Weights of a small GPT-style language model, trained from scratch on English Wikipedia: attention and MLP in parallel.
MLP neurons of a small language model. Each row is named by its layer, matrix (gate and up: input weights) and neuron, and shows model dimensions 0-191. Each number is 500 + 25 x the weight over its row's rms, rounded and kept within 0 to 999. Numbers have three digits each. A neuron's up and down rows have the sign that makes its largest values positive.
Before each neuron's rows, "fires in" lists the words (lower case) most often at its 100 highest values on Wikipedia text that the model never trained on.

fires in: "all", "best", "late", "great"
L2.gate419:496470524519494488456452482485460514500490455482521540483480476485497458461518493512499503499527451495492481483506457463502479501517519465492536531507445501475453530524479515481491477488454474460509503545463488496494443530526483549490491498498494526533507480562472491528514495500545474470512522486481532474492516548479517504472481475490480471479505537503461520511495492513484479520469475486523468504467531531497508512500509537468478512493556489517479517510504502526448464481481504525489474493460517516517528488449524492459507529502525476497448521485517499508456529499465504497
L2.up419:465470468530513501478492511496516511461513523496525461532485478510500515503482493508513513549501518494528528516493504545446507512521455505499463466497501514516500491494476526535523504518505518485511502467517514508476480500501505499488549495504495487520518500513484453480415517513471491529510500529456503535467496508534521511505501561475523491495534512488488452499526539477489490464538461545489470456517473471492522559483461535458507484486460518512491487495516467511494461459527512477504492498464493512554505503542512514488573495493549475518489538521526484495511495466502474465

fires in: "music", "school", "research", "tournament", "cultural", "architectural"
L3.gate422:510521548528499501508458502516520508513530523522470491503476477461517494471485529506481573525537534467514489513498527482503486506485466457524508524476502510492503526522459507515536533469519542529514497472527520481523493529533520495508467472555475492493559499528510487517497482524474488508519506498478457478501509483489508491497532488456505454467460512520495480463510496491519442511477463515504519479489458484484482441455490504462486488468517508465523422483505469500507500488474525493468461487485530454515479539478531504429493488499533499518490495526508525491514505489513506494
L3.up422:500470489432523472484479563491553474499497438486545493506532490509536493525518487478509500520516478493496542484469510527534503495509506500471538531502511489516529456476534537534550493484492499514504509464505487480530480516493496506518529536490500515463501488495515516486475468457509546513528513496514462519476523526470479454502555520499477509522496520538511523509487513500488497489475521460481469499503533492483520538528513492486515502518472514444546497480493508488531509478530508498553499516481475514453470532510491489462538525537495543561463487498490544492485511465513532496

fires in: "after", "than", "since"
L3.gate480:515516509476546501479480467467514511509485529516518512508475490490517518489521486477526505544496522486467514529503540461506479483459469480484492510435497519508479494514497475528475508493531497500493496523480497453536496486456506452501482500508465474512476523483506472490500500478496494485504504455461550489451518485540537521503507497469484503536527516478477486478491467484511505489503496496493472472427485512453479498517507494523470538478487545543477535482533531494489506477461498512488476563533463479532512461504515521517548459547495506523431467502477533493492520506529537467
L3.up480:525532544473491486498488515456497540507526494497530533475540474526507461471525497491516480520466440518525505487493538519472462486500494531478484545507473498492463503519500478486462504523490456507527483501469486473460521498503514527484519492475512478509527518479488489521487555505511492526496471464503492408494503506515510478540574470493533518507516519522492495501470517515476431463525496472498479490498531501515494510495520460495482539478478483516512490537507549511542524527437490505477452466493486529516455493505529496480508524537481502502482505473517472483505519488520514484

fires in: "education", "development", "army", "institute", "department"
L2.gate112:499485485485528496482512522502514463494503538518480492501450516504508491473515479547457486508522488514425475484465504488525506550480524507468484525514466454506494503501462524537486528487484468563557493465460499512529473530468508499520500522523507480513505496506514462467496502530531480505461514490542498522455490479479507482507492493504477521563494508488544480512499484491475485534466501521485506493500532506512520505501530498474515483526527528491454516495505470512561449480516484493502537521482472492515517514458516481501478519433503469531496525495472499447497548438507506505
L2.up112:497485494522491473492486562509482477539544519494513531509454533496512566503491506468492479514490502510511473504507444503498508559498531530513512487511503502508515457509526470528506469533454508495514466506486453497511521498463538475514503529527545515464470480487515508494500492475517492482465505483495508485485481491467515467432512494523528484470484489510488555521528504500541501519467492505475490493475522495520503488439497461481480493486537465414473505480533546519515496489490488519510464536517472526501489496466443489499519509499533494513484515492464481527505514463536527464

fires in: "of", "per", "for", "economic", "percent", "performance"
L3.gate53:520494519503483500503512519514547501491513507502561520514496499519521509521471484525463496492509497498495534497503494516506495501473453493461453500518536495468527521457517527502523471484537515480443494472471522497521448496535512501513506506450499507505546492506520474534500474494532499549463487500488477530516492478503428544504579523511500496463527501484531510466492492440481420493497467523501489490505497496482505512468473473511518466473467499483459476481483479521510489471530488513523487496489507482487532556524494516528497506506469483454522462511484549493457493492487462510
L3.up53:463520505521522525431483511449559504510510482499474521484523510496473494504460505491476481507498498533515504509527494463455467502484492489467452466517502474498495515471506508491470539552501523507523501512470477492509493501476482498516510492549495466534510476504487486525481486479481470528496494515496564540499485486494474509459505468488516560514505484508482470491516510471487549510479510491495494538516511463431510506521523441439527478516488493453506490532538528486465484537481510508484548470550486485464503479487493488490485462508533488505494493504509501499450552461478492482

fires in: "however", "days", "day", "months", "night", "month"
L2.gate305:486533539505467468479527492496508513521520502541505506556495455486500486493499494490527520490494512441501495530530520485507497482455490469521545498495501472522480517529462472486502537516503502505443471499522477562551490504522493565474503509497546446504500520521459501494481505446516493494532543503520521521469497491464479514499505496520486485522534481503477475448472502490521515495484510519521488493464462494451482459511512487512497504446511525504503489488522494511498446491503530472459480509431503505513546475483493468494511485566515517526533466479486491471506524502470510500
L2.up305:508552498536507472496501495476508508494493519540495475452499524515512505487492494510517502475490480485491489533481526492473468519491498492491523539491486507546456497524469482487536510498453513547523472496484546519554484532506510534523495537446520450512492536423480487431499474480517522462523493499461445471509487521533525499549456503475534527484486527534493496492510520495482535471518482547481495530510492533483485473531540490524503528524504471461529508521496480499472493503480485471507478509471489486502535488479505505528523475492463454530493474491479538484464489469509493491

fires in: "a", "in", "on", "an"
L8.gate219:499513492513502519494512457492489488491462421503527519505496517468503538507488462479518475541476473492488506522530484512447494555480440489499512504512502515488442493467507483579518490543484491479487524477483489494494530472527490455433524477477462468486511458523475498519514447490474480458504482497542516522498492541524490507472484506483510480518526515494500480540496531525502515508467526492492464541483478548482510492473456472510496467482480482534516499462503474499507469489484543482477511485492463471470476521488479488520511487473470482511472511514459493512489538509512530491
L8.up219:516501530481491452466488494544540463516504525456529500521558480489490490516459496492433519525527483508533507479493527517506479475489515544480460500451522474501534486541546523526491484517503525519508480510492509484511450520494482530507507512526460522490520485477494490524530525454518536539506534523525509517531493494521544473468527523504543497490552508500500487531508496504486516516521512527477458472524455502500484479487507509502483443534489518545503514497504470505472486505467465547545517507527496512501537523482516496494480484492468434515503479499526498437501479531513486507

fires in: "one", "each", "final", "next", "every"
L2.gate296:495494519467473496495512518448536490484497532501488510494489479478541500517527499483476513540456507519431520483493512508485508485482490499475548484491500510488494493500492514460528510517506488539491517519494478474458494460493540530496459519477512488471480480510487470458482478491523486501483523488544497529476516492506472501550495480485470493477504495496428534540459520517551488470508467498496499499496482469464435526539513534496497505455505559549498548531548491513534446510462510515511489465487483469480473469480518487521484548501517491520508501498502550476489476486504457501
L2.up296:530486452485506516491537477499496528485526517514526495480510507504494476520535485509506469536492537490482521505473473510491515449494503472467459518503490553490542482453513469529466542505517486530509513519468493496487480515496489492506517552511469483562513456499498469520493493487486478498503491484500532489485487508472518492481479519485496509512482562513488458491486419456483488474469499485507513543534526444512545501529502475524513482506450542528516486513537480531479487465462491492477505494462490521472489499436483468495509532482535516469506525513530461488473497478455471491